{"n_layer": 10, "d_model": 384, "n_head": 3, "n_kv_head": 3, "head_dim": 128, "d_mlp": 1536, "vocab_size": 4096, "activation": "gelu", "norm": "layernorm", "norm_place": "pre", "norm_eps": 1e-05, "positions": "learned", "qk_norm": false, "attn_scale": 0.0884, "bias": "none", "tie_embeddings": true, "parallel_block": false, "extras": ["capped logits"], "init": "uniform", "init_std_qkv": 0.0201, "init_std_o": 0.0201, "init_std_up": 0.0201, "init_std_down": 0.0101, "optimizer": "adamw", "lr": 0.00118, "lr_mult_qkv": 0.7, "beta1": 0.9, "beta2": 0.99, "lr_head": 0.00858, "grad_clip": 1.0, "warmup_steps": 433, "schedule": "wsd", "decay_fraction": 1.0, "decay_shape": "linear", "final_lr_fraction": 0.0, "batch_tokens": 131072, "seq_len": 512, "doc_mask": true, "train_tokens": 507900000, "steps": 3875, "dataset": "wikipedia_en"}
MLP neurons of a small language model. Each row is named by its layer, matrix (up: input weights) and neuron, and shows model dimensions 272-367. Each number is 128 + 24 x the weight over its row's rms, rounded and kept within 0 to 255. Numbers have three digits each.
After each neuron's rows, "fires on" lists the tokens most often at its 100 highest values on Wikipedia text that the model never trained on. A number after a token or word is its count.

L7.up98:138170108111115128106110113114140126141130117145092121127110103122122109121146111103109147132183113108147131091127108104118172098142123128127182137172139136139103100150122131136084168132105160121090141150123148150081107120138148143140167124146106145115150142116106149112141115152112110127
fires on: "ra" 13, " ex" 10, " m" 8, " km" 7, " Ex" 6, " also" 6

L4.up691:123142141114113134126134127142111120115151118145094137149131143104063113129098082123120131071155073144116116136176160139172147158099086099125127132151148129131131142125158112155162100098154114125126133189133191145157140125097156110142156119129139095153117101155090136115173137121134117164
fires on: "\n" 25, " with" 23, " as" 14, " |" 10, "le," 4

L7.up229:101096110124127145149142127123113147099113128148117088124142137133138084118137117140137141093137148154145168150152114138151122131117129137139170162165168090162103138129099120118161101107112108157108092147117123106112167114149121114118146149126110124128100083082107137137139142123091123096
fires on: " d" 21, " th" 20, " un" 15, "t" 8, " S" 6

L7.up564:134132128131127136117103108156162100138154086168127139105058104131098097107140086155136131104112083112143119164114113117121120093136187168177140147123122139158148147120144094121131143094094094131149159145119102131135136125151118137113111109153136141136123114153127071133135133135191154155
fires on: " c" 49, " F" 16, " p" 4, " n" 4, "ad" 4, "p" 4

L6.up38:112109155083096078132093147098102138111147105134134157168103180126137104118135125126147133100109109147158112175157110103126140133128096136133120103137141113134108184122131090103138118087125142138064149147101178143148153097102139175074162134098143128091150099112110168091148123173130145151
fires on: " of" 30, "\n" 17, " with" 8, " in" 7, "ith" 6, " With" 6

L7.up274:134127093120090140146129100129110109099127110154113143116119128169152117149087083151142158154099121117153102098131190116106157114179145107112172170135193151138103163154168132105145122152116147096124148107134101133075102158126119146175137109159155151158108113120130129136154123215162133149
fires on: "th" 14, "and" 9, "e" 8, "ut" 8, "L" 7, " K" 5

L7.up324:148117124138119114151092107146117132098165122118144152172118107142120112112079071142138117097111099102082122127105122157124159085150107061141112133146108134148109145160170073143148145164146142086121144166124127121144138136150143131124153098169142102136137105153128125121118103180120140130
fires on: " g" 22, " G" 16, " c" 11, " B" 7, " C" 6, " and" 5

L7.up1453:144128127081133094122136175117130127128131151128095137105094133097144132119095150154118133135195098135116101106091082117140155097129111105139127121136155123182150114159131154132145136138104129096147144153148131131154132116133187183119151119145134134162141113129143073078109163138128104165
fires on: " to" 23, " in" 9, "ico" 6, "o" 5, " •" 5, " t" 4

L6.up556:146176142084141135132118152187117107106147114092128097174118139114129104129122111104133142143165118134121179104132133130120149108128147080137139107114126082153105180139127138125125131135105147117131147183136127099108125156168147076147158122086107120121136087127134102104147114143149101119
fires on: " l" 45, " " 7, "." 6, "==E" 4, " season." 4

L6.up1337:117115091112124130108140146192136131112131101156137118144116118157131113147101090102121148136121118110146130085167136156154073124100134095152147073130148092142135160146111130113143068125136096131119106129115102063124148106108173175118096136150111142145174105155129123126141155103134094128
fires on: " L" 17, " D" 12, " d" 12, "h" 6, "z" 5, " was" 5

L7.up1339:112123119160133093130114164144143131149104102140125079174144103188127102153165121142085146114101130112170138101146153130126135098145140149109118145114147128129074091147141077147130162126141098118124155107118170146165154143153137165137150119119121133129119141112068081098141158123148151130
fires on: "===" 35, "==" 25, "\n" 7

L6.up391:133104177097116097175104144136150131110180101148079143164124147144137124150102122116125133123124098127144096166141170141125144118135157099129132171132130109171129145124155118134103147166082152149067130140160114163131181107156144116177130095136146123104121131121131128131127159117097096185
fires on: " F" 17, " L" 15, " b" 13, " B" 9, " \"B" 5, " P" 4

L6.up962:135136162134139131111116128115145104121147114161086095179118102105167115141129117124157143132158083109107112138106109169119147118168126124128154110155147116115106162139135120103114146142103147110094163094156150129080118123167134127104117119108120157154126134070092166131142125135100143167
fires on: " p" 31, " s" 10, "ra" 7, " m" 7, "m" 7, " " 7

L7.up1160:127107175102137108119135157143104151100150146161145160175113097142122112138182076146093142157150100122151134120129161090154149135105081128150147161129149153146115115179144137145123171124153098120151141140132142149117163122160171136099101168159112092130063118162118136124119180121126160140
fires on: "im" 14, "ri" 12, "il" 7, "ac" 7, "i" 6, "du" 5

L7.up527:111106119147106078132129118136095113123115087160139125113104142143112108125137114172124148131119141154111112133135141157128124121170131131151112101095142128122125157132128135169148117122125145154087144099109089094124183144170129103102147114111151129142115140110106142148129121158099122165
fires on: "re" 38, "g" 8, "r" 7, "out" 5, " n" 5

L6.up1274:132102150084088088140099132152147100117095137176114100155103101161144087136142129105108139140114125144096159107161133140155121081144180108108171137143087139140116091148183125117122123130119110115146160088088138135165113090154132177127158104147141133161093102115130110135076101118103144118
fires on: " D" 25, " m" 10, " I" 7, "ment" 6, " N" 6, " we" 5

L7.up1053:110116135172151110104125149132145098132133141091099108136109130111117128129167142164136138083104104087095161107132105131130110126139067136163134119109135097127130170120155128195156172096119154134091163127133121087153180094121157108119144120149122118097095103138152128104125142148121118127
fires on: "al" 25, "ic" 8, "anc" 8, "el" 5, "view" 5

L7.up10:107144154149123138128134109158098131143138123072118119164109111103118105135134115113173149078099138085105140129171119158145179106190133097135102128197149098121127114132193086133105127113140149145096120130147147076163151137149133137127135118148172061144145111157111143126129148105139126117
fires on: "or" 16, "ar" 13, " Har" 12, " and" 9, "c" 5

L7.up851:166159170106096123115080120132145094103119104108135112128147150127096102133175109123153136139156138085129142098100121110148096087128107128102102121153173126115121148123159128156142136164140130148094115122198146132127127108133137148118130113131114166124150113146143155082122154150158106118
fires on: "\n" 46, " e" 8, " sc" 4

L6.up465:107135116102147122128116125166143119142172110134130132145147090135109112117138169106141148131113112125148163153148148115148139135154169118117140122086097123101106126140172124117109174127139105115122154108111169107108175174097192128130134130130099097114096113118099116138114140156141076115
fires on: " N" 25, " R" 13, "l" 10, " D" 6, "L" 5, " El" 4

L6.up1055:124134114106132154140101173127151071099130095141058143177148079151151102122186139142154130125125114130147107135138171135163131074123145095104161160090096109149112143127153118128081141135120085126149140143121133121139102117121155139143137093102127116140128094145123165126112141144139159156
fires on: "L" 16, " st" 16, " l" 13, " St" 8, "other" 6, " L" 6

L6.up1058:184140156095144113165137104111099171112156125115112138128082151176180118130109126158142144089123143102168138172156150155120155108134148094132153121149130112143107164115126087161137119152091129125124148096077134126142139112175144176149153095154150150142103110137108134127132149155130164143
fires on: "le" 20, "s" 10, "g" 9, "ins" 7, "as" 6

L4.up885:170182142112152074119070133154122119135158166120162121110158129131149138115120085112150125120086086125134133174143108147129109151136140150144141118166152147170130129131159079158096107108152157122116193112093152105134135170161151134133126120096144128139118117124094101128163108110132148145
fires on: " most" 17, "ours" 10, " those" 7, "ly" 7, "s" 7, "ent" 6

L7.up694:123082123146106097132117105160155158139127104148087078117125147179139124120141088121158137118138129084121177163118125130126110102102107158139097157129156084164117137146163104136129150108104167159107137100140110091151173104159121163145105106111139118121111079098150148151148108095143116139
fires on: " D" 82, " K" 5, " P" 5, " |" 4

L4.up674:104156142116137136110112137126193132095126097170167101126097161098180128112130094164121145118101147105115149095097134121074137135136158077169166128168119097173091160118104118102143152106105099106098101104148153166136133152116129153152115091161153120121129129113126110162145143114095123118
fires on: "le" 18, "'s" 14, " of" 9, " de" 6, "stra" 6, " |" 5

L6.up132:110156141145098163153110143101145100109172129110114120146094152124139107137121139146189152129115124114074117126099163117156117121118144153134117132145095100132114117073108153152124103127107116141124157110144132123129133102158111125148108157134112097134103096162123094096147128141093171158
fires on: "c" 15, "ad" 12, "act" 10, "v" 9, "l" 7, "b" 6

L7.up896:172131118092130159180113133104117048084103095110126111162085135102141095119111139124094132099140110107133145144084120112126170142128099123162118079126140112187112130148128106131122156173094112118058151148163115119094170140128165089163109110130133135129145075114136092112156123115159155133
fires on: " (" 17, " c" 16, " also" 10, " had" 8, " dis" 6, " pl" 4

L6.up844:061104126116142120121133125145150148123169124122175099142082159111126111137142127142139133159118114092142137125154167082172114136109130155136077106164099139114133099102107134154126105133162140131124116120120184151163140121172108156130116092135110136176082126182117137097108119110119159164
fires on: "\n" 29, "and" 13, "c" 8, "ad" 6, "on" 6, "z" 5

L7.up1520:099141157119129149106122158118097132158182116138146132175140127100149107124136105129190154106158171124141165140144073114138148115128135135150172128138113128155117126170143111143150151175136183118091136070093109101161107116163111152106153131111111140168106081148102126122120111123102142123
fires on: "-" 26, "ation" 16, "ing" 6, "ion" 6, "m" 5, "-19" 4

L7.up418:118149149112147106170144141134102133141119117117101131151097101112103118155132115132123141101101130128143145119127164104130145119139132121137129104112112141138119147132141115162112153078092133126080154096104115116144172104158147112127112110104120107152096128122107090146152140085123075156
fires on: " n" 26, "ag" 7, " w" 6, "qu" 5, " c" 5, " k" 5

L4.up125:140114112084115144134118141130108097154117138158069088147128116138125102123129123112142153090086156116082145083155130079135157135075093101154150149139118107138153163126122142110149144158131134107105107143155130093073095134125140142094134160122112139137112133129108136117159118155098096128
fires on: " |" 55, ";" 10, " Total" 8, " total" 5, " P" 4

L7.up1090:103118137125153139116130188115176121099172175128161108148095108177126095147149139129130137131119091148127163117144110163136147130161174131137117136143142081118130150142142118129154112127079142101118137088138150126101175141157133109093125118117206107135138125139113107122151125112098102146
fires on: " became" 20, "an" 14, "m" 13, "oming" 7, "|" 6, " O" 4

L4.up284:188114109130129087163122134111141096126136130094065121129104137089126088143124094155116138093075108116127148150109129106109128152149156117159165124135097114138116149129117127106203140111088127103104086117137124113147146133141159140129100122140129129133151164120132154132116114117107140105
fires on: "s" 18, "i" 10, "us" 9, "ic" 8, "es" 6, "os" 5

L4.up159:097088160150145148118136135123142107115087116148113080135126123145116114135146158117144167109113091095139123143139148120153127131128122113147128155118152145155064126147140108172193119134114093103126135077111127094141134094168159142162118127123117095169125069144132138104133122110131123163
fires on: "al" 31, " Cl" 7, " H" 7, " D" 6, "l" 4, " K" 4

L6.up663:112162143088111109151137130082120140123132109130092121177095129148125098137116129126195130108146138122124149086183103101125151124126111140139153088130136092140129107117110134129093129081120174124096145141110135148095177124130145129096095140138148106102138129156119154112144166143070137158
fires on: "ing" 45, "ed" 6, " that" 5, "ely" 4, "aying" 4, " to" 4

L6.up185:157149112130121084109119128114114165115149105093102144138129124181108119118114083112113123141125130166118153067152143098118106088126106104109103124107145117135137168142154102124157125110073148144088135106117153126144135113167139056139112131134128132118130099159101138129097131145085168117
fires on: "s" 31, "ing" 24, " it" 7, " in" 7, "t" 6

L6.up85:070139146158127139165137114134127113166173147122151104151109121158133125141109067100137148138107173065137120087160125131135132119100120154119118135182168108118089144145094102122166145119114095081127142147129156125129149088163110150120081141140136130156129144099131127104116107104144071141
fires on: "ic" 14, "p" 14, "it" 8, "al" 8, "atic" 6, "b" 6

L6.up804:156139087141156134132136103149144126120084100105175092079091142139128094121115092182143145067067109118148106161163145159136156084131107128140127148120128146098136132144114147144166110135153136119091131121151096121139159101119123076145102112129170106122131079149096119114166166169121153109
fires on: "it" 28, "ust" 13, "ist" 12, "is" 4, "ect" 4

L7.up993:155117126098129119157109155162107080142169116148120109138129106191112126138138136141121151079099138111154158077154111113145152134125110096115157152159109115154134107161136153136108122185099132103102126108127117124118107098140153164137162104144110135184157108179101131117122161101129134126
fires on: " f" 58, " sh" 6, " m" 6

L7.up28:156091140135113117163088113168092121107181113182119122173128147142104101131115109144111132131098123128104123118115102074101134152141109109100116125162104115144106148132087129140111118174139138140118147079138123081146178118147154140120166124136103117136159143100099154100098171118126115133
fires on: " Le" 22, " De" 15, " Sh" 11, "re" 10, " sh" 9, "e" 7

L7.up536:166145148104156139135121147139140148097139123139106186148103115108116117162140108126109152117135160131135081130119121109088137123196117125121113129114110142127150153168146175133107170157134146112102133109144155098117176128135183103111156136110132115116075130150106128107096160140101138142
fires on: "ac" 25, "is" 16, "enc" 9

L7.up365:132097119139117122137145122150115094130087138129098116117127117115161097154153102115098155127147103092126127113171126084130145097141116124118136136152091113174133157094130157136091143077104176088126122108102117153091110093132143171118147130084155124129152118130113141122153115195137144125
fires on: " S" 24, "p" 17, " can" 6, "R" 5, " p" 5, "f" 4

L4.up960:125112113106133096128132187148113100179113099159112103136119099123117111120155135112136159101134153099143122151157133119148139070173169137139119155126178112124117117146146089170166154084153141113112166127065117129129080133095150125155142111129138118124147085117122152179081130147136143119
fires on: "==" 43, " of" 11, "===" 10, " in" 6, "s==" 4

L7.up1098:135116140102132079113132168127174128129120114088126136164091111113150114148130094093149127126133126117155158123117146104115128143160139146153101148152165159132088103117156132094121156149121119122130118126126132148119124140132137131121139115103132135124153097118109109116161116190140138125
fires on: "ov" 39, "os" 8, "'" 5, "ed" 4, "i" 4, "'s" 4

L6.up1000:086150114153121106110110141113115153144134144155130129125098087145182123140116086138122151135130118155138144134128161127124090140152082116109153173129112139164143132142134101104115116145135102102115131151177157141125082142180187125126161157124127118097099129136125122131142134148115122134
fires on: " |" 51, "|" 12, "ect" 5

L6.up7:068105128117149133152103132139149122119110093139165149116124156105135119148090103122166147136110126133113150176170112146134128132130141143112143143132155085124148171117131090123095138096125121101112138138159175127168142141138154118119131126126145151171126102092124114140124081134143105151
fires on: "in" 19, " of" 13, "H" 9, " in" 8, "on" 6, "ied" 4

L7.up200:108124149112078124165131119144104087114152111118113129119119144117146087115133126163136155110166098155105153137168147109162147154104113063101140150185108116130108138123103109107089138110134134151113139160118133093131086116155140116134142085119169081121102082161145143142127128162109157139
fires on: " St" 23, "h" 12, " th" 8, " st" 7, " Th" 5, " imp" 5

L7.up128:125128144126141098171102124134117134158092141133094108140128120113134103123137082112073147138143128130160123115136134131095120098144107112145089164128102106101119102143136143132123184127067140128068113151151090117143113078142156141174130108105115128104114097140112141121124101130116132175
fires on: " B" 45, " b" 18, "i" 12, "ac" 4

L6.up1517:142149150149143138131126152117142112120127152112123119167109123118091110138174117143165141101145105091124144148104073133099148136126099149131156146149109119124114152137112123148136171154150138114074100133181113114125142136143167120111155143135123083151135131127102141080152169175157151117
fires on: " part" 15, "el" 11, " most" 9, "ensus" 7, " well" 7, "al" 6

L6.up1206:134137130127156107099115134132119129107116114147109117111129153153105114152174112125124151125122164085113127082117123155115170112136120163131101156096155104183101157142119084134137143167117100130127137111121106151145137120195117172140149118090149119135129064180123130169154132126160140146
fires on: "\n" 36, " O" 13, "and" 7, "v" 5, "g" 4

L6.up331:160098101139161116098137143179130127162150118164141152145128128133107102119128118087130126130149200133151212127167119159157118156160123151133124091128122141167106127137139097149155125156130078124151147131116132137116126120136181116137130143155146076144110122166134124134141143109099114131
fires on: "er" 15, "ing" 14, "or" 11, "al" 7, "an" 6

L7.up444:146153133114112101164111154182174109103118121108150134141109120155143114168131125127118137106096134100125163147085117110155113135140100154167079136164109130140106126136110149118113131119086110138153148104138112133125150103127146130130087120111142061149156080137109120133115112146138134153
fires on: "i" 31, "i." 11, "in" 6, "." 6

L4.up1257:175152124144139129168131139135145140106128139157124153171113093139157092132154136117112130107126137101135132116156126151118096136137140126110158140130114121151143176133100111096157144145106087095148160111128163123144144126105129124147113143134155136126114145176107098093159142120137106136
fires on: "s" 31, "y" 10, "on" 6, "ers" 6, "ist" 4, "us" 4

L6.up1261:145138109138127170124147132125129150139140102130144102114147115100138118128149118149115150128155110128151145154120140133087110118100093132140076162196165115157120146125105142113155161163114137138109092097089121129124154143132147193138098113079152140119123121130135141122176141143082126113
fires on: " of" 25, " at" 19, " k" 9, "rom" 8, " from" 4, "\n" 4

L7.up234:150139094134085175146124121140146107160108112145173111141135144154155087107123130152090140083185105090130112148153121140145171107133127135123142130136137159163146143143112149151154117177083101077108123102156112131096091147150152157116143120131104084178124085147101115099152144134175149102
fires on: "-" 25, "est" 14, "ur" 8, "th" 7, "um" 7, "hel" 5

L4.up241:127136106113155123116128146145127122116140115183109122099090126096180115123152123145124151107107152135087152084109108115113161131123117119166119140172131121158117130110117106112123156131086092112108130093120115093080096160147144117159108162118138152124145156114103150107124177117078091161
fires on: " |" 50, ";" 27, " League" 5

L7.up745:164140077123091108071130153143123113090160093148086131144096135131126130132171083126145155138132122121103128159112119119152162106137128137117164173092124126148093154146135151138119153145101119131131084098155121102148145180126149124137104110100135167142117152103138147086087113156118118117
fires on: " Pr" 16, "on" 11, "ip" 10, "rap" 8, " P" 5

L6.up441:154151109081133134154141127122131111085171124127091152136132131141121134163143091196133135102108129113161142118089091113104125126150139113127140131113128123166119125118113104139156135117127128117124134108106151105105146107118184150120068152132137162134134125141129117096144126203126148082
fires on: "ro" 17, "ic" 16, "s" 10, "as" 5, " to" 5

L7.up57:095149144129107106091173116143125144111155152110120101159097113156110088133123088113121142129125126162138154084163167172123103103124102134115145129134110143114149166182137147148131108140121150126137148138167156146138158130162106141119160144141134153141116124089115104157145146138143132176
fires on: "f" 19, "ot" 10, "t" 8, "ing" 6, "et" 6, "in" 5

L4.up1444:150109146102141144107121183168140162123115148147149116129095127110121102162136096119139149149121144113150161120136066123108082162135102119137087140123103105126118090101163188154116109136135118051131140162130111101135140103142172134115127188111131112136109096138085173108120132113136155133
fires on: "er" 21, "io" 8, "or" 7, "op" 6, "ro" 6, "ac" 5

L6.up1436:091096129152151161139144115179117123108119116121115126190138083129077129140122136155120134131121112060148168147139151122094094098129144108149091111139120111124099122122153093120111133116155111125077121087092132148091138139126145126143129171195125121140108115097110174118105158143112136120
fires on: " a" 21, " to" 11, " under" 9, " with" 6, " at" 6, " the" 5

L4.up930:097174171124130147087085110113115161133144118096165111129122124106158116123122097162151112118092125134131140154142142163103149120145106104141156113132121169126160105122173096141114134150105173085110197125153167151157127130147130133098158162131121152135122135129125150150171137166074100128
fires on: " to" 40, "end" 9, "ell" 7, " win" 6

L4.up1366:109169125161130114132116141145150123123133114135103119140133078133156132125169148100164160119133110132116103145077141168109161106183168087110127159145147139146123162136158095159155127158124097075117125124134184141153118138127142164136131158144121148143113086149121048123126129142073130123
fires on: "-" 45, " g" 13, "-w" 7, "-c" 4

L7.up214:118176157123156078146084127126074171105096118140100119174127095096164107144133153170142128138114113082134158169139145122128163137109113077149127117139085089147096156125118126152127087136155141151155091118166162131136139140126143117119151119105161112121126124125102111147142132131126136140
fires on: " his" 22, "'" 17, " of" 12, "'s" 11, "ian" 6, "er" 4

L6.up1039:100148153118140090076131155142121129144148132148141125145088083150137114095125115091129148131144123093152165135145195180115121130136160144146158145147125143145147158185167068105154182147116140089114114146100152119138149130145153176093179106096123106175108104113100093114074122159117144148
fires on: "-" 20, " g" 18, "os" 11, "i" 6, "ing" 4, "l" 4

L7.up349:103137116092116123087118131111111162157146119153103118109111084131100118156148153129132163097137116125146148159102154101116133156108135150164159161153103110106088095175136113149101127154115123116131115110123154125093143117122162149167119137142112080120147114135128121152116134122126089171
fires on: " w" 30, "d" 11, "\n" 7, "iv" 5, "enn" 5

L7.up755:138115173153119135163137136144130115094132140103097106189166097113067131137135136118115165127170131154129133142135103132153117121119120128132157149105125108167144122128094119126104121161134113088111097142136155104113117123152145099134117102123135164168141110136124137131161112139141099103
fires on: " L" 50, " l" 28, " le" 4

L7.up79:124163106098101171144145135152105107115159105128144073109103106081161135132149108168137143138129135138128179127156144135107146117134114145135123171120182138168098135129138140111131135135124125138087164081157114098119192162132127138123096132079124114152151124116135150138118126181130129141
fires on: "\n" 58, "ell" 9, " and" 4

L7.up1103:125104117149153109124108123149157148159148120170106136094140131107069144163129109150112142146073112122088122142149118130086120121130109104129117132093121126149127144138131120134129145120091137112134136056111132124162143129155135160111089113138157154119141090146120134120155130132075126170
fires on: " P" 45, "ic" 8, "ip" 4, "g" 4, "re" 4

L4.up1202:138131123144126150120153078112103123151148113145100134124109092112154113126114114123111146141118115069097103170152115081134130128107110126150107149136180146126128140085142158151153117108104103143121155154115088132096067111138175151186163174100098120149130152125065125111124116173074156119
fires on: " " 23, "p" 17, " |" 14, " p" 9, "ov" 7, "r" 7

L6.up54:146177130125136109129128146139126129129153117082130111108108135096132121148142141151111157138130139119105163124180128104091126129129115136142165167125135103171146146142175126133114150151129105104119157120113178095138177175093132131149111096140117093084114099137086121151099150140127087116
fires on: " M" 13, " s" 11, "l" 10, "ell" 9, "L" 8, " S" 7

L4.up549:164114135134146113137156120145107113144133126123134143162130132150167116109132108130141137095097130087176060141157144155174133089131131088125111127102068140136100136113165119123114118136115097148136135170139163161156141118115131153142085167117140113125126127140151132087144110140128128117
fires on: "ist" 14, "ers" 14, "ver" 10, "W" 10, "ors" 6, "ists" 6

L7.up202:155134166108125120162138164098138152131113145191106123116109130213100118160143094124099117117088124097176114138184117135151122155118109144188102123109142081175111138151122105143110129093141117092171136110105145113159184106120141140106098113162171109117147074197118171125132156102069097133
fires on: " D" 54, "an" 13, " red" 8

L6.up1083:125099102175129160124147117135135088127139108160137093161103113170116111142149145136134167077164147142125095115099153134109147106144169135140155188175100155130131090126117145155144174117146153111104122111132132151111114159110149102096105154136148139111097138157114148146095155116101126124
fires on: " a" 25, "-" 20, " pl" 7, "sp" 6, " t" 5, "T" 5

L6.up1514:147161129090095124095112147144137120153118095133108111131118139095129127150120129109132153143127128087098154086137159170092122138100100151148165124160144171134134143104126146129168158071093169103130176083129110127152117152172114180137111142127107133134109094140139156133130105156133137125
fires on: " P" 23, "c" 16, " p" 10, "ip" 6, " adv" 5

L4.up1344:138105134111125144114086132109159124099164098147166123166133147120145109121129085145128123090088111118124193133111133137146156128150142099133149148102107152124152148162144081145113142048099145109138173155152127142137154145127140147125132062163149126108150099119153121099132128140087154113
fires on: " in" 33, " c" 21, "in" 8, " the" 7, " acc" 4

L6.up1457:100162122149144082119135137126104120094142138138146088092088086121149126171142165166133130118080137110115132113141152120099166076113128108123083093139098091176121139125131145123161139105128153105103141072104126092130130132154150128165119155107113135108110172107134133115161114169134093156
fires on: " |" 34, " R" 18, " or" 5, "w" 5, "bor" 4

L7.up1092:133138160124136106116083130127135110174099119168098091161149118157109131136126110114121131121138108113141129158148106114129128130183166119069140089096142131114116166126152103147121132083141139126108176138149202133091176153146138153168096100130172096162085117147149133136156141156144136130
fires on: " to" 27, " D" 8, "s" 7, " also" 6, "i-" 4, "ly" 4

L7.up302:112102112130127144153076077151097150158167108117133153121141131135109137117124111097125126143111100136112130127132116125148115086127139090143113129108116115184109162140142122127163127100121137106123130140124136144146143114150117127132143095164120165096099079105100133149113134165113132158
fires on: " of" 23, " B" 11, " former" 7, " C" 5, " F" 5, "==C" 4

L6.up1105:152126093118169143089108132110115126130139116138096088125124132117166107171175120133171138077133130093106106125169134135139160149153130093108137115154140114130123147131156124115117128167102175159113081126122135121159131124157149083125057121146138109159140081136116120120141124120114117178
fires on: "ar" 21, "h" 15, "or" 10, "e" 4

L7.up869:128128166149137118138115109182132127101116115177152083132124112157108134141142128121138158045100117164130108125104109127110154123146130125104140138166123100119120139113133121167134125084126147107129101121120151106090156122152116111141081140126118139106115098160103128127166147117127111109
fires on: "-" 86, " A" 6, " e" 4

L4.up869:161162148143123120176126141104097104126154121114105148153082120120142122134131132194116149138129160167138122112161111109137147122119130140102174145112095110130130144123103106101128167144114114082146129127114130109144135126110153146141079114107158142143117112176117094083108144142148139169
fires on: "s" 16, "g" 14, "in" 12, " position" 5, "ens" 5, " had" 5

L4.up5:135136145133158100143131140132146149191120103162130138167112116139130116144147134151111142096095130106085124113137135089117195162126099128129122122135117098099086133096128093121102126109161082130153114115164123142158092134107134108117138105165159115121132134098102162150123132125143096165
fires on: " to" 18, "'" 12, "'s" 10, "/" 7, "ish" 6

L4.up901:096140161150112118124093107131144177123162100145110161181127060140164146120139113113134103087126104105138165135139132151141146131119116086089148115101154180162163132145147090152108151104129148096105144124148144153121147143150146148113117114163110134129133139135128090125147136115074151131
fires on: " be" 26, " been" 17, " both" 10, " its" 8, "imately" 5

L6.up380:139134156098121119135127129146135109119160147131090100129094089115092124138121129120111150099125132105101161162140107165147129129135155097153142175124113113104140116154119111113170133109128109089130136095119147088143113157151130121103141125129159104123162109133095184117099099140101123136
fires on: " |" 29, "h" 10, ";" 6, "es" 6, " h" 5

L4.up951:138122137143137112120088139122137124109099152127116142183141080119146118130115097148131147101112138142158164131131108152148131174136160132177138139149129113132117115132114140118128105165086146148125096148131168139123175107116155065135124158142159098107161111128125118073093112145118115149
fires on: " as" 16, "m" 13, "ed" 9, "am" 6, " Indian" 4, " like" 4

L7.up194:147114126107151103170134207124119143127155137121131148181121149150107108132127134156124150140152076151158142159109122131122115171127088121111141117137113106149104144122122133183193124163145129132118131091124114131117154117115137088129147103169173151153139124138147093117116187119138134155
fires on: " f" 17, "\n " 17, " sh" 15, " B" 12, " F" 6, " ro" 6

L4.up384:093140157120107165137119125118104148091175153095129121107143132129106146122118082130129132105161132096117108095156159117126149143109104115127121138127104112150131142126095116174144115121139138122110133141138132079147174099124131128104090160096147101125162117153120105106169118138087155138
fires on: " that" 35, "," 12, " J" 11, " where" 5, ":" 4, "aying" 4

L4.up624:110132124085116151114087130145144135147076132118139140153119117126143102155108134118120165138177132108145155158125129101099104156140095143128169128099100192131147146111127147131162126104105135132146112119113095159115112141138143096124103107134119117127087089115128098128106098108129158111
fires on: " New" 42, " pro" 9, " of" 6, " U" 6, " High" 5, " Sy" 4

L6.up240:086094091135158145144099113154156127104128118133109126153106123147100106135117148147162126082131094126116131157175142105124104083116100143173099069117116122146157098190115150117131134125136135128156124119127123097182078125156118054145122114128165079193130096122110120114135140136139151136
fires on: "ar" 13, " would" 11, " will" 11, " to" 8, "ey" 7

L4.up201:127152124115121087141094141157113142150148126130098140110114131185136110156136133151116127133136108121091151148119136147128166137175133084142187128133139119132110120123129135159132133135115123129096143133124120134154091150153129155123206184137149133119102192146090126154145138137070104130
fires on: " the" 19, ":" 12, " an" 10, "-" 8, " w" 6, " |" 5

L4.up840:106171125143136153106142112162141120132153099138138153131112121154102094141125146124099150124165122140134132169127146096126143125144161189128113180144170124115145124128092097129186096148139085085112146097111194133109115124140109152163122105137128112153097080126144118116108162127154094177
fires on: " and" 74, "-" 13, " to" 4

L7.up705:149163154118130151143140146136127114123113147104121154134106123113118111125156071138148146120126123092161142142118142128094157118125150152135090102144102118131144126121093075157142134103095104129128143117159133121130180119145137128139090086132105089113144137129074126120135104105135168170
fires on: " C" 61, " c" 9, " Park" 4

L6.up39:154157123110106094143105123099123146126123132177098157153137130145141117144129121105131120106132127134189123131155106125121138135147101107099084122102133118129140167124083148148127098097128150118112138165166152088093160156128158129110132115122187095151118128113106139055130142139145134127
fires on: " |" 31, " as" 12, " With" 5, " out" 5, "ith" 4, " members" 4

L7.up888:104124130138131136137083121153132068152114115098144130109133114143125129102158101114164148110149071119136132144111130078122118121141123137141148143141181127167103103121170148120146110154134111113104096083124151107135137139128136158108138082116138135114158112140091145118157105159187109185
fires on: "\n" 44, " ==" 5, " known" 5, " well" 4, "|---|---|---|---|---|" 4

L4.up920:121092158122176149138161098130125138132156133101133131145108087137144133108139120098136145147145100100161142120153082153115125119152133089138130146140119100210156120137136079108124092126107133140089139136117159104112144122153129121141141121126165124124091122089135123123132150130080118120
fires on: " d" 87, "d" 11

L4.up1203:058093112125113118116069121117137159110165112120139129174111140107117111097140142099144119091143112127133130116130128164111095138166083128126100107116149145140137160149111099125170128127113137105094184167178141124128153128142159160147131116097131123142121128114135115157128144122071122103
fires on: " st" 14, "eter" 10, "et" 10, "ult" 8, "or" 7, "ter" 5